config = dict(
    activation='gelu',
    init_std_up=0.0971,
    lr_mult_o=0.641,
    beta2=0.99,
    decay_shape='linear',
    z_loss=1e-05,
    train_tokens=145800000,
)
MLP neurons of a small language model. Each row is named by its layer, matrix (up: input weights) and neuron, and shows model dimensions 48-175. Each number is 500 + 50 x the weight over its row's rms, rounded and kept within 0 to 999. Numbers have three digits each.
After each neuron's rows, "fires on" lists the tokens most often at its 100 highest values on Wikipedia text that the model never trained on.

L7.up286:550512504520509527524477536566560448483530506479488511543448468504475382499588516462520501452485494645467495527422482478543504538516437510450497464486515448519533593452476565589437541498497550517508490554371503453473592528597579425489519429565516547456552503501431511559522453433516429483499484427485408466554448521475441491511495548543537506473549469370523387451523459493543510419462
fires on: "y", "in", "ick", "n", "ir"

L2.up1:448488545581481493554477477578445451579477540559460521403400485500488518574538505510470541538466466490573505554548559549326469640496489518538576516473485500591472501524543483511592483555478431501472515452439489535484483530520535478559484392558519546475528530413473444504523521541486472421403511484545558439594471520447597476471493550438469532534428553496516487503524554606477383475461
fires on: "e", "-", "\n", "ra", ":"

L10.up93:537458529496578460541471572463463519522587521542444472485388553494499498552500449377527522409524484480522492502481603431480504513596555434496544560497498558401461635559531473469424495552488515544447483600531580558433423553440525561545470541555537467464549509489388532526526482514403450542502473512587451436511541541516477486451579557621491512472431516483475474579471500542491519500466
fires on: " "

L4.up425:488471545537488561490444473433593475598492484463548597501538536433440450531589513550525556386488436400536474544493541535478469575557496596575550504559445480525530517549481522485500621562558469448534530534536523491493445419529542568569533507568552534460502437446453484486491614534475510526459460443478538440543429525548604473511507548506487515506502562407421494488521493531520486426518
fires on: "}", "ta", "log", "na", "ion", "ve"

L2.up338:554421423501581416487488455440528475503536470475471541534467563563530484458530530530521471561486484446485447541459547430618398490576501445595517491439609498448543498509441513500517501559543549604463537376519476463508499596547461616475522459546550515520602466523512483544515400470566530510510482491493467531544563424479483523545526578456580554505489450489546409584510518468494449493440
fires on: "tic", "ship", " Division", " ca", " game", " country"

L4.up462:584514509479526490504441523455513491540513454508550560438549554480441515489540514517462541504547517463531565539445521555523480573544467509640647502465504512503452454513561544488562494523496563529492506460549510472504513446516513487500639479435547540504503446487485601452504487492505386454533548406487576513442455479501545315535486515477514597514516523486477459496486467468445467417460
fires on: " Lo", "ho", " lo", "mo", " co", " po"

L7.up404:465509560507519471508448466551509388465481506390456468454440441598553499453546486484498493441535625575514502554430492538529478555477448569627546473588537539416509578493455520616548520535542445439522485461382497546461510598547575495422536432529516590528503508451515543527577515503525492454579517585483523441522480501476445482577531444530527493493437419402528486445451458424517569560433
fires on: "y", "ir", "dy", "s", "or", "air"

L10.up695:468520527506448522489509628433530438451559468490483534487564465433485525506531512502442536550498517512516444485473560508503428599525543448500494436485576471393499566528454563455402503525540447527475560465399508459399466574502481522444566439439558572560518317562450481460585432495515482601537596423556466519542493472522562566488512505512417557441504547446575540492499488567480394586504
fires on: "s", "as", " p", "men", "ers", "cu"

L7.up609:601401520489515490446508505488568517522568442507562619510400532540498500548552412583436494471499477420479553592471538505534478478474512629525533520535482539460501455516473358486411532476602574456568525542536481483541456632540544500535508477448508553496477456458525457497507515476437510461544527475509518504644442542483533552460538448445455544454470470461501497488453511540546436433578
fires on: "um", "us", "im", "ic", "ch", "/"

L5.up646:459563558481566491551386563535551554452625497496566535460554524480499516546535532438501470540524504474574496552472437529550390492533500449526566573548515484458497500545572477557552527444528440522577410449501548448433533527522535563502458491516463471556530489514503501526522480509503414524460497499543658488550596539441484512530466618617456600543496482462553533436350454463476467511546
fires on: "P", " to", "fa", "ist", "e"

L7.up757:564455479447588476547464611510411549535530536523432528427377549451545418526522568469528492514481517521529445533480422479518484569413530471539535482548474508541542461574404379543509600491561501492552462501497484508465495480478534478442544473479553467540486476528482455537431512499441456497414538502567393507496534451513552508560552506545476494490507435538572448526512428457477461480524
fires on: " life", " he", " music", " and", "age", "le"

L10.up678:518481449491483591446514501484473480531554486398514515508460452518601473536549547552502543512482441585463437584460509613490539538515535542560559499513444541501554503545457456617472545561510549488516448470400473526488603560500546491516506425534547520542503483509427534515545414571451521497495574487500454491528471513474508495560489482449577465412434416445452557450469516458450475388436
fires on: "n", " be", "te", "l", "point", "th"

L2.up221:482532670513498497579430511538506532500499490473568493480433512479420555485542520436530562410567481511536500466490528627496463533479402527518541471473542497507401448549418437531509496496527489496521410495552535450446546504400534594536427504479470543571505533565483477556562405482523458518536472512570438400438469455474539457474496521517524525520400498410539512464500414522468431413457
fires on: " pre", "==", "al", "re", " con", "\n"

L4.up63:437435589512491490481517448590570581475523547504456484517392527472505467557591555545408498432495506447498508579527516432457462538477437588510573543457518509554464541536548445562603483523558411466479472423461562515544533537576468513454547359489597550494521464404465465529513494557436537501463479523610588518509517538550584433530551587496393565468475546553448509414474523516492469486478
fires on: "-", ":", "is", ",", " de"

L10.up589:550531525510469446590539503507576504518573500453552529487452514465477434521559619508517495489565505544536501576418430584419506567579535435535531542433339466570456537525556552615568529623522523525577433507467488477540464567457475502507515497468462552474530521471475549484534468432448534484520562408562521519460538534539555515543507558512612462429572382452491470465505511503422445458521
fires on: "ra", "n", "te", "ri", "tra", "th"

L4.up231:557494516458522506522424393582400493516546506560486595451474531442590449508501502413431612546500499537457480431496646534408542558541502591525488582544529505580499438568403450504539450522467517534439475434483485485418553575483421481521510475413527525428462569485474483588472483584493465570597503547557474488488546436527529425449587569489510489486529443514508466503615587491517450443540
fires on: "er", "g", " being", "ious", "ual", "r"

L7.up698:575571499583423568510510428479508547562493564424540580489520485497550555498517391506495494510497555488579440479486482492528461476468478468598484468545505580495537498440538517673533542569500500510486475436405492469481558575484548500495449505516532611475543465485501496579609514520417477456523525559520501446419473563502499473573543471551563425591487536483538553369572497483537486531493
fires on: "em", "re", "ff", "op", "an", "ide"

L9.up471:519443468559589520460508488512562490481526443482493516482471526530568526528568490454444464487456536521477508532375518505519477594527596460509585489505445532527425461550461433550473561569565467495556586514535461405572561460503515497519456563472514526597507419514508396491418367540506445483443468492553550494522526486453460406587471498552457488513542583442443432526533459419546541496522
fires on: "ru", "age", " vi", "ce", "tri", "ron"

L5.up332:486497480537527468539510535425526546472477573539634589511456522423527496478557409500484437456550441482562507531504538461516482535539519556515525494447504514480529516556407438535513543518529520550457535471451578562487494484478541570525527512458557474513472478497547537564452459523552567438522551505517452439372519384520564512584511646546618611469456464490507424403475543491544463476472
fires on: "-", "–", "com", "ft", ";", "=="

L4.up562:487629544532527518446417447487545415552584461496558509490456555520525497533547593404450577463451589495483514535505517464482390454550477484558489499407455503548489494517433431547540427476470476496496531437533481399474569582485410609526489494436493576495562532484472402569491439441568417511553514574565474431476485557437466436493523576516553651501457458464484464541464475524521506408479
fires on: " pre", "re", "ur", " re", " Re", "con"

L4.up369:507544454518490492524547522515500554474515497509404489456477523448487500478547533377456453464485553480439522591497558596381448519486492550492548506503361520513497506540516496562508451546527511432502438441484507429507543475521546676509455494547518487511470426441490508545470493598616533407502606487497606485416515450392554437519522467525466522446413379529417504435510501511493514530530
fires on: " de", "n", "vi", " se", "mo", "el"

L7.up744:485465559517492620445434473494552503529651530430503490459497524592483477586542471522485534503522494526590487544314495474568482575631544547468455473561461477412482515567530449471563504591471528484540534445449495545490449533521553484462438426510490513530481489454541538511529470412470464554471476449617450433516543524522565439493579475507557446545478511470560591454454514467574521459583
fires on: "li", "n", "ite", "d", "ru", "ed"

L7.up454:585556579501529553543491482544459512434553515529458450446477588503505498485531552485467575418512511483561591517543458444472462549542490392478617538519487458516470591481524453520605564595477474511519485515515506564566580503649484503427594405519559513460468454468479500506511487424449450444505527527640538496517521475506510428548543621503513479489528503446425485466516498463509456468496
fires on: " is", " was", "-", ":", "The"

L5.up493:479473487464462539536511501539507457570583515518530532513485490463538529544572483429523575448459512529421491543451497480467463495573512543511524465522559562415514581483471484520437477575521530530478521408487388580532503434594471497449515386452527567490598539426435562552543536478527523564500456436490522530511408527519537472519553475489615481456438504458592479445443454466537543433537
fires on: "et", "n", "ed", "d", "c", "a"

L10.up502:558537578491434476462432563414490541535526510541539489466528416487424484577548552498475497532488477455593529548512494508457562566560448612532563484531444505541515501439504440492486490478491463526511436440439536469595524533519566475462565489470498536506596573488443457572479475524511518449519426522543538448409524496444592445556449557494493554498534515535454486513442380534562453456529
fires on: " La", "at", "la", " Ho", ".", "tic"

L9.up464:361415524526604593561388457474452517507458481544519487466493480512476449516537528494486642517463525537490396544499474511441440539596470544484479557445491485441506571490463367460527540562524556484524446511475555398498529509634488503487546489501547582557482496620534474502531467536511536516535524453525551512512447566490506434486574556499376517429417466459509482400469530563526529484579
fires on: " in", " a", " with", " of", " by", ":"

L2.up10:490468511548551503476559523526532495552458499499515500501523515623572459482571535544492560494455587517558491516489531566539381555489520545535477503482405623494528486577463516472496441591508463650390508510467480450518503525505473556508518437587517537493632486568459488517555447526438442513556495462498504460582546447529492518505593539391468532437455451551517493494518566392533390467510
fires on: "-", " (", " under", " by", " over"

L5.up173:478516536502497544562430391486513608515621478460544501502493524449473499534541512412519532458520498493556395530520470522459420498460402495442524436549513495431436544528462434508511495498629435545465479416489549439415434511498522528461479470492497608403482423564470487572480476444520471458453540435560480447408454460478462373501532492524452449547503453445423479462507466464550467495506
fires on: "y", "lic", "al", "ual", "re", "fe"

L10.up49:531512479485451494524539421578525516481462452531552498579420582539501579469512450460473524543545507527456518589381457523520514477559585457574465458464524465497480540525495483565461528455537502458495438511469516571567540521526408604457465434386487540456511509530546470576557554503416450543414591552464485492469513400529486497591553512475550577563517496549549531414465537551513491442474
fires on: "d", "et", "ver", "op", "ist", "m"

L2.up743:492486558492503551489478388457574452450579489532579567506578438560461511465513600497491581547515559562507400500479504465515451433623463556552527545480547468528512530561442483544503516569480463538529528462421504455492501495465443597550491510507483529505544399595470493556530479511583513538619496443513519488537596495522543427458543507469551586460439492551461481558428478526470444365409
fires on: "in", "the", "on", "re", "d", "n"

L9.up164:485504595496465549557507487502455529540487399500460503505511602483471463558523628494467518350535586529554484422484630480462520530470521493496513600496527477529532543556516496484521553547454464501525485566467538429551523535603538558542629438474508448552456403493459527579483470574446472455449488520562542493495585538586467523499525535522545554375457490435542553481417509497408514450556
fires on: "-", "M", "/", "b"

L7.up45:512577532562481480442494534555568482519570490455511572520551648413599479458589538464514591550569387465494478493498475555536478524516515551540540491512495531507525517554530395456581493513500490602543482465518439460472452552529458479528482459490460502592435564446446490517574464557415545484549477513574477498502528565422520505526492569394473537571354529479524513521520498504436523554504
fires on: "mm", " mi", " in", "ab", "ef", " km"

L5.up286:504505538525456540553422498520459523510583437485579587474345539524503445525574579459521486475523457512545498495444537458548486422621469508653571570465383530482519483493500468554571517579530473498507484467415571456547514547519540504564513453483507564458589525542498483531589592487527510521419584536464530473459467527546516458490579469544419552491438531500517436545500452501536525510542
fires on: ".", "o", "le", "\"", "no"

L10.up522:570542540545547554567446553539543462510523504413661525491422583541501458448592469455403549459455553583489469500549568510478571460523426488486520487569529554516536432570402471533499524549535479581496553500544545521495546503494500551509455526592504563533516497476476506487522439530521535531437413401482578530508534484504576457505569568576526504401449573550565494487603462527540534462511
fires on: ",", ".", "°"

L5.up461:550569473564472508449419431508474464560564484501491489441450479522548538489503525541446492487518509482510417442400437553564431569537489547502564540570463478501588545467407457577502522588506567514533513453503553419525525562499525522436464384457541549520565439485558459546507461570487584492480506504658552492400554498460439427572492570523550476511539435543526476434527491538495408476492
fires on: "an", "n", "se", "le", "ni", "re"

L7.up383:591431621542521494525423424534437426453592447502398514497522495531497568438531495466404598421494583481472572548486531547456482473515490465520595473596558611532516540473441488559483558565567449531408450458540462471487593581559572484473516483546503523465540560551456491477503481637588440491534437532508482495481550385454425472521522510499504541440532463520436475591517535450488458479594
fires on: "ell", "ry", "a", "ed", "i", "ge"

L2.up146:523433411550523478530512462536511443505581414494527530488535534536496490460563548509513533524502508533492384529458533434563404558537501448504530373430535629426515486483474518551465498513491538573458396365529514519478471561559481478509601488530591507473562423463509553509509400490475442405535592539522480481493450526458466534496455551524557506484435478469552419400460546547431468474407
fires on: " Cup", " Championship", " Award", " game", "ship"

L7.up390:441513527476525458528471497520470461542523546516516496510405549474567463404569485410461503434520371486451493473554566510474470428465506695518522517384414341562490539499384424528491445481530466517470542464454535496491592492554436514434481531458564525505543493537483551529488492543579562510543491442521482500563422415479502429536552534448508498484482453499536418483537514544538438487543
fires on: "g", "er", "or", "ter", "al", "ga"

L4.up511:560515522485504553459553522575535485477455462488401528512472560531498501567544503511462485461571549657542459512415462584423468491544461423486526518482476467480452494589500447474492413486586433562575445499419510491425460469497472674502455500567515469420566572454550521541562463525507465535520542538450572458600495546545529441512553475430465566430496614506473535501566440503569488455529
fires on: "er", " (", "te", "ch", "r", "."

L2.up613:540573593518535472593477587508482543610508561482587576378480626445503492411533512528468554464513484465468476477476534466538457488515493455566499514431443483498516496531529446506631418521554526472541392491500512525557518474528555469520452607528560503453557462572503508539492482467503465487525575476566519450549389469490546557547462519454437516531496401444504508502503451506582514522523
fires on: "==", "lic", " comp", "ent", " =="

L10.up691:464460516556503498458483593452479498540498476471416608414453597517534516507552531459445465495575577555541550431506468467522488551492483532474585477466486526542542534508422529507492551510552494499574421502429571458576518517560493491557426491509455495501496344503480453513511511510486571459530527378511525460530487501529454384539541550499505549361546518415439477455416549497540538574472
fires on: "ro", "st", "p", "cu", "id"

L4.up103:552448528603564578570506467381549527465523545472484495421453448509502548552486575442400485532442573554493418508556494507457436423498462486435485486420478592547487488529503495584515562519534451512462434471513515525473576481590469477443451502474519492367487437448530399517598433553453483458527537543515496500452491458457432415502516519523452419538551385443498540522431448580445490458558
fires on: "it", " re", "'", "ron"

L7.up511:505567515535480465554587505537524476520553564486533532541446522456468535483542551520429462440487514533476538561470601519515453484453451436521471535533510465572589573497571552530474513501474554575547400384513508490482558510517525584567471460576524447481514499519463477502512530510500515455444555471512506446545426411485641551505487524492528529434471439455487467396495463487562505472491
fires on: "d", "en", "in", "z", "am"

L9.up57:462503530527551442505411484509410598516473463462483475462550506552504505467471547483460451474549477523521430493490560496477412512635438462481483526493478648502478506539482412581434529548591451488525456438479423527486471463513483518477550510691600501471587465496520599599478403514441485497430500551522454521448529465498411472571502492452531493559440444517516524486434405507482567451440
fires on: " on", "ed", " at", "ing", " of", " against"

L5.up742:489460596604561545622497444530487490542582515422579478559487564486557554479594542436444501547541539524563505515449469456587364532518511501499559521395397530481584604513542492541494462472493416486481544469476472430544506545526609535420503470488438510522583424494529450499592416486519454431433546459529455415468509428534596462537578501497476491483494487477506455562506506563534444400435
fires on: "d", "p"

L4.up88:500507601608497493466487544524491493488588522522584542450496550558457512455532524493462522473495611516576497514462526460538512579528496489512557569486491546468543570523473557498475476561537494505494495529488512413537420633548523524449540538576459503409555497519534500429496440624444446478531527467524454457478541540421636447525600560551451463476406487479510560485530472462450428518392
fires on: "s", "d", "y", "te", "el", "en"

L9.up79:497504608530429494572445562463347534505459463522568498459455524530500529474522476478458483503559677583515477561561587555441431557512421528428526552506487513459515562471491507553579584515547465465510510450512523482558548476602467525468521503455559522579530488449513503514528421505388543462517603477530522540488431533510469500498627493607458548513469503515576485515499538567555547543443
fires on: ":", " of", " as", ",", " in", ")"

L7.up721:554471565491550537552510468470507560512548461511507487479458532452440466508512493484450462348425474554540548473460575550441375550525470497557559456507393556459536521495491553490523522480512427485465395455383523444496506504546537483458545474465476521522521481503479522539529461409490459420421565467522498466569457468531531434538482419450478587441411429456483463434475528476435472396515
fires on: "x", "at", "n", "ian", "ron", "a"

L5.up716:503500496488507568501413416523525474611587524532487543464495511458464478497535494466501508397418577521545502532481565461462478569490511563644573488532423528474550527449542503533501519509494486447484518474421515528533529422602510511494502428440457591534563446464457538494510498531408533461480455448537484409496443494565470497516539526489401494439508516432492484484456581524508455438505
fires on: "us", "a", "á", "n", "on", "ic"

L2.up71:494584536536653577637558531546504512552525489409486479493408591486550516486523582338480533483472589591571445517465541535474468497524546489496537498520521586496438525581552491526560493569502451505470546530560429488519479513541517504486493419580571511482518462506432466584424445622469421474526494525477441509438491453495455464512500546471460515506470424566521453509484524585446542512497
fires on: " (", ",", "),", " ", " as", " in"

L4.up431:426534496576528487522423552450415562515534457441432597472443555493532504589552486533442602553444469467501369535508483528506456641546473593541495497445472578443547477552514542535539511553539526504510452472504529444465526534496572505468602410581495557599524405518470473531622503500503469488425548492496524459496566479406521525537602559504479462431477509432486523540501510552520437413501
fires on: "au", "as", "u", "é", "s", "la"

L2.up696:584428532538494476456385479481509537495550513516572530456459584415613591519585540548532513469531513451507527495538480428512501498569546510543458536472447523509534507528510399467545536490527391436514522511513475527584458483498453513485474536508525423476486437489542506577525462487576454370496559537568439474478453459417618456520521496452541616443466395485478465488564479503538485545529
fires on: " comp", " due", " imp", ";", " Comp", "=="

L10.up148:486445504575564523514461459453508574599417467468552493522481446464518495588535531519431512449522528509546507440427658449569547567538542493546527562525410581480468523518540502498589564545522500388475453384468507505532490505568556462518464465422451509361507525542544474485514540527472431519501419413460488524494500429525455451547533531512571521564452533461432440438435519556547548523516
fires on: "ce", "tic", "ia", "ative"

L2.up216:490534589531483505487521575495442511487514486525499527499561548465426445529566591503497612418552571624538429522471510553615521507538417677575565544504492557518473501486525511500479485507525459472522497535493478496456537490446465546577506443556528519570523543471510520480503522532512402546498558492498536441487475464557546443496559527527578607461429513417509490485449411418474529455497
fires on: "==", " pa", " p", " con", " P", "mar"

L9.up520:506450559543468539528449437577502464537507523475543413419512456451558373576510497450459543590585503512467520501477451564479459512565549437472464481570576499553528501595481500518585571492555536607460509451433451497500512577553534570498426447493538540470514542508459550493523402561514489574519599564526481387490459520539638462554517540512500493494496459501451494415463508501543486457498
fires on: "e", "t", "d", "c", "s"

L4.up737:495417471460461479536472479557532423518491488456470490494431499588491558560526542500397533565575506478498558543497494451494482530556490571546452422541525487551470486479462477661459442541514500455452577432524526483426437500448593612472561478418506570513506505467563531538515498512510355405429496545432481423507556384521549470609442507532541452463478505462556436472468472518473404491504
fires on: "ver", "ing", "ri", "ad", "ist", "ve"

L2.up141:503451465453457467471462393431563533543585472416551513474521541543502492553527542462427548564516477511511409549422521541539426539534503496559616509519506554509422454519558526508539442511529524567523459460451407455463568450452499500485528465494546503464512430463528459543591451436510533496475573523470496474524543575469495397494511508567599591522512475370531392515532532484476377466406
fires on: " he", " Re", " re", " lo", " po", " video"

L10.up129:564548511563505523515520514556557639567521502548587488455445501464558490543526415440441488475564529487523502537529461538539525523602488537508493437535523512500517487525487473572449544594650500482509504443486345508531457539543518513520536497519449520383560363531502536496435409454490475465585469468527452414578490494486447522498525509466540576440507447470497472435473514538414520475561
fires on: "im", "us", "for", " ex", "op", "ub"

L4.up46:498548536539535445456480471440513534488583529496483505400495510463433542518553497447477534534522569498535466544471628583429443498510500580528562524432445545451419491503508518586520497541465403525514407426444453417554495509497458548520527516522498541547498417516477543472610517531576457465498501477577509446463502382450440430511535416480521608403505446465506359533425474513549434452467
fires on: "n", "as", "fin", " se", "un"

L5.up410:501600541577470538545512601566554538457515558434572507427465502587553511503513500476538543539524516571577450489479610493541451518560439484499502519483450514499551580455561431573524458547648516447383515530472601521561544520447482492495418514434470592526522491592571380499523492547539488528561510588464471450577463417530505456513574447539514566562520473534478537575507499581597488501552
fires on: "man", "re", "der", "no", "o"

L2.up104:541545477558517521584518518501495497588584510504569522471470506499504475450503560450505495463537628549578399494505478493555432495509447534486461496456528542431491509544460465597479496532510514556397534500471503468577463559498484547458520548596492562528607440532479510495498402580502394470601533436566562448459622422485471440510579554511483507498468429545520517509480458525378411458419
fires on: "d", "and", " under"

L4.up26:512452539574514553472423461502457591485515520511477548440461509490573400571526438503492505526514490432523463486430457491449524507567533461550497499546447579482548511588530514552575531549616442481504492388512453484524428517543571495520570515547682449526538462491489550565490496464397459496459597568552537483464537463448580570541471554474540513497435499499565532447470412518552506562505
fires on: "se", "th", "ed", "ing", " This"

L2.up58:475493615463503491507433592535524503542540555477561511555473503404597480572568513517455539425525486544599420498476515498487424499526493483510510571417460531458477469551506427496589493522476474476575500452402434412481575470595487492520514555453522512475526501480482500620439567524519445437500568553533525390582426529455570413506457535400505572449424490415525555516514424518486549529534
fires on: " comp", " Re", " pro", " P", "Re", " Comp"

L10.up681:507530570527579541389433429488547431577539521460512455458453495454510349452530580549448468562609488460512495446364489493552491541547494472479504495546458530488491555566425439553464557529555472499437535441470493430530475524461493475464541507550602474562574477463491473542459386496444446530423581524614522511461517483565549481581468510552449532551495500458550541516474488588482523440486
fires on: "ed", "ing", "red", " to", " him", "y"

L9.up749:464511581572513511582522566483465494494564488464479503533457530550545471592571544411418533459444475583491488474429512513465519423556539527428510440478428571555482523564549378467506499536505498568579556530557543523513501534460446537515463493592477560502549538496481527578529406500467474557542447460508523514491523554434519467490576619589458536371419485487518458421514447588502465489504
fires on: ",", ".", " "

L2.up100:516510580450603475558487590466384543495546536433449561500438558494386467429554480442431532457518530501672430416494507544462522447521429602505481465527469482483474550537517464529647545562533491547547518496463432448530605540510540613540510571648552562471523536479488489492445550545497429439518544458518526482513489447515555487611494432415509477464493510485483565476473519565509471492411
fires on: " south", "if", " north", " High", "gen"

L10.up411:585532517601492569477488499577501466487595569542574571460507611544589482520582462477528561560485523522415470517505550517488457548567500556475489545482492555507529516616494449513441454470619413550433526505500369463501427463538505466569566502512457534510469496606531519507506490448542536513589500477713521500568416482464544479562557509468477476416462533527434481463531426518549494517478
fires on: " to", "-", " in", " km", " –", "n"

L10.up483:565474501534529465515521465437402554531527488516498454481426537418499587543505510467488484594555491481489496535548554510482528485511587600549561586542583507481503570466439497513441501541464367480472449511532576407534460489548493541536579440478487538447522474404535453485471540522472496524506509529541461451418489457566490526439562595428479572440533546500381524555565489611421422389549
fires on: "ol", " (", "co", "an", " Al"

L10.up698:446525474519527564504521490602471478525556495562465489486554556456432547496592500561499498522462609502438478527387464492519534550477500536433509489467474503449517589507539505554410456554514483540559494498352540451509490449620518536507520491472521579537474345399509465435454479498485520520548524426527456485526513575497468562531507585492546507341508528465525481389558512513489466509491
fires on: " S", "id", "ro", "on", "li", "la"

L7.up498:596517603568484523496483563541573589506473508483570571462451535401534394635471471525477566540573565480500511510457535479460466508580559485556532496631522611471470485571541441588517560528525470489437533433460438506497523545449566496488436529471520507442508429504543535505561411473466489422477544511435413426616523448428529512636470520575488474509566471553488525438503484448470545520469
fires on: "re", "e", "red", "ve", "s", " published"

L2.up42:539499544598524521582554543463546612470579570420557561478474581457579501562525557429457433430498601459549474473508513507430477545469525472486526437377483475431504419533447426532566514530495490501552483510521490393480497590517544505458436486539517488500439469543409451556473488573478523408515571528531500431489536454519525520539581489534399443543437454527606476483485489540448505488514
fires on: " He", " p", " he", " and", " She", " she"

L10.up135:504457559577584511523421462542432372445497494393436520522490496449467517447494484456553464408510524479524424491439456461508453502442549442503501429558430510596485495560529544487464570556522540513409515483547518509512512488450531543470514525496562601427587539560397626496552468583524559530491470489490498454455545447444444512506532505559444536459512408420472542525481472468536451504456
fires on: "s", "ed", "i", "g", "mb", "th"

L4.up478:545475555572518588557498540573446499580499482566488523457492553514453415491566525500518512439567521563597455567449433509547470506492423533564508451446487514455507552504553476480533523500506506459486511505487562514447549529546610560464560450472563558498548447512436484519565494470534523446421505489631509408542517447470557482604550500464458481477517457473548543453457524461597390460536
fires on: "d", "T", "-", " is", "/"

L4.up321:544543495608552504551502515516490452499587508429465493507451522460543497561573546446495519537514558576443461490498430467458469570483461512561585488509568524491544468505431402573508545585489463526513639456432506524510464500570513618536476414499670527570503516436468445515500524471473407478506483489491617515546531512612495410467543522549518537524532493572464445570545391475485427510474
fires on: "e", "re", "er", "tra", "ne", "es"

L7.up276:520430505565507475525508541559508488585469487556546460468503506487442458448559505549511456481573528489530526523508558644541438466543521507483537503528522600549572552477525540543492570530490477549442442432494527530479388458567592536545448465465544557477586481498477573458443486496472497509485523472516465419452493453492604508622441591464495453403505457485512462452560398498528439482492
fires on: "et", "v", "x", "e", "am", "d"

L5.up93:501493498499497514551534463505514633492547464515545554527481627493460539485507467528402462511582429439507374452421523530573443539503478513598560471483479537500440499523560529539425461489461483461532484493499589499496484535391539556510579485478473560533543409458461445585567458433439463511443514473529457466506463516514392488571468511517578499521500498405493455564392412438445445465494
fires on: "ver", " dis", "port", "und", "us"

L7.up650:447600408496542487517485509529528541496484526484550528498469487502524579463538541463468450491464549456446451550499538532434490505504507540617434620465507533533480481580550387527559539533514552569517548396464422501569527489505506613522500479480520484472496479367463534524590537478545419474579548522499556464515545502445442446510593511472538557537560570547463510507506469452515519475562
fires on: "di", "ic", "tern", "er", "e"

L10.up398:477459479505558432543390487475424555547434492442517512410440510543471465505546512411464456467531590512637530542476491618553491521523489527550467543475514434483439497520445430443607483559483489615451543479494391542491508450462441513521480447511554495523512568478456429447495428468480458496576515406511483536445494483499537511608557518468506452518413429494532566488434520526561463556420
fires on: " south", " out", " north", "west", "cent"

L5.up616:423544571607501563578631465506484482583527475479506590501507517512568540506550529476422524514416473530592456456444469406505433611551555551506508489504453550453552528531548499606508512580429519394440448502459454477590511576518663562498530469487487526464596455469470512577478413502461450453473508444557532463420564518525593432498498544460435482424391481470500404487504489516432498440518
fires on: "op", "th", "S", "d", "com"

L2.up180:503541552558518566562479535588507401554521586541467495475484542550384515571562450458471494395431492454534542493504578496371484491501497588503553526490479516580558557457505526507511508574513455397494418461432540504592488525541570437537469542490501505502507520488417382545636521494466571458551510431507522397427503458456467471576574479512484460376494483597505506425484519484605473416502
fires on: "on", "n", "en", "in", "==", "."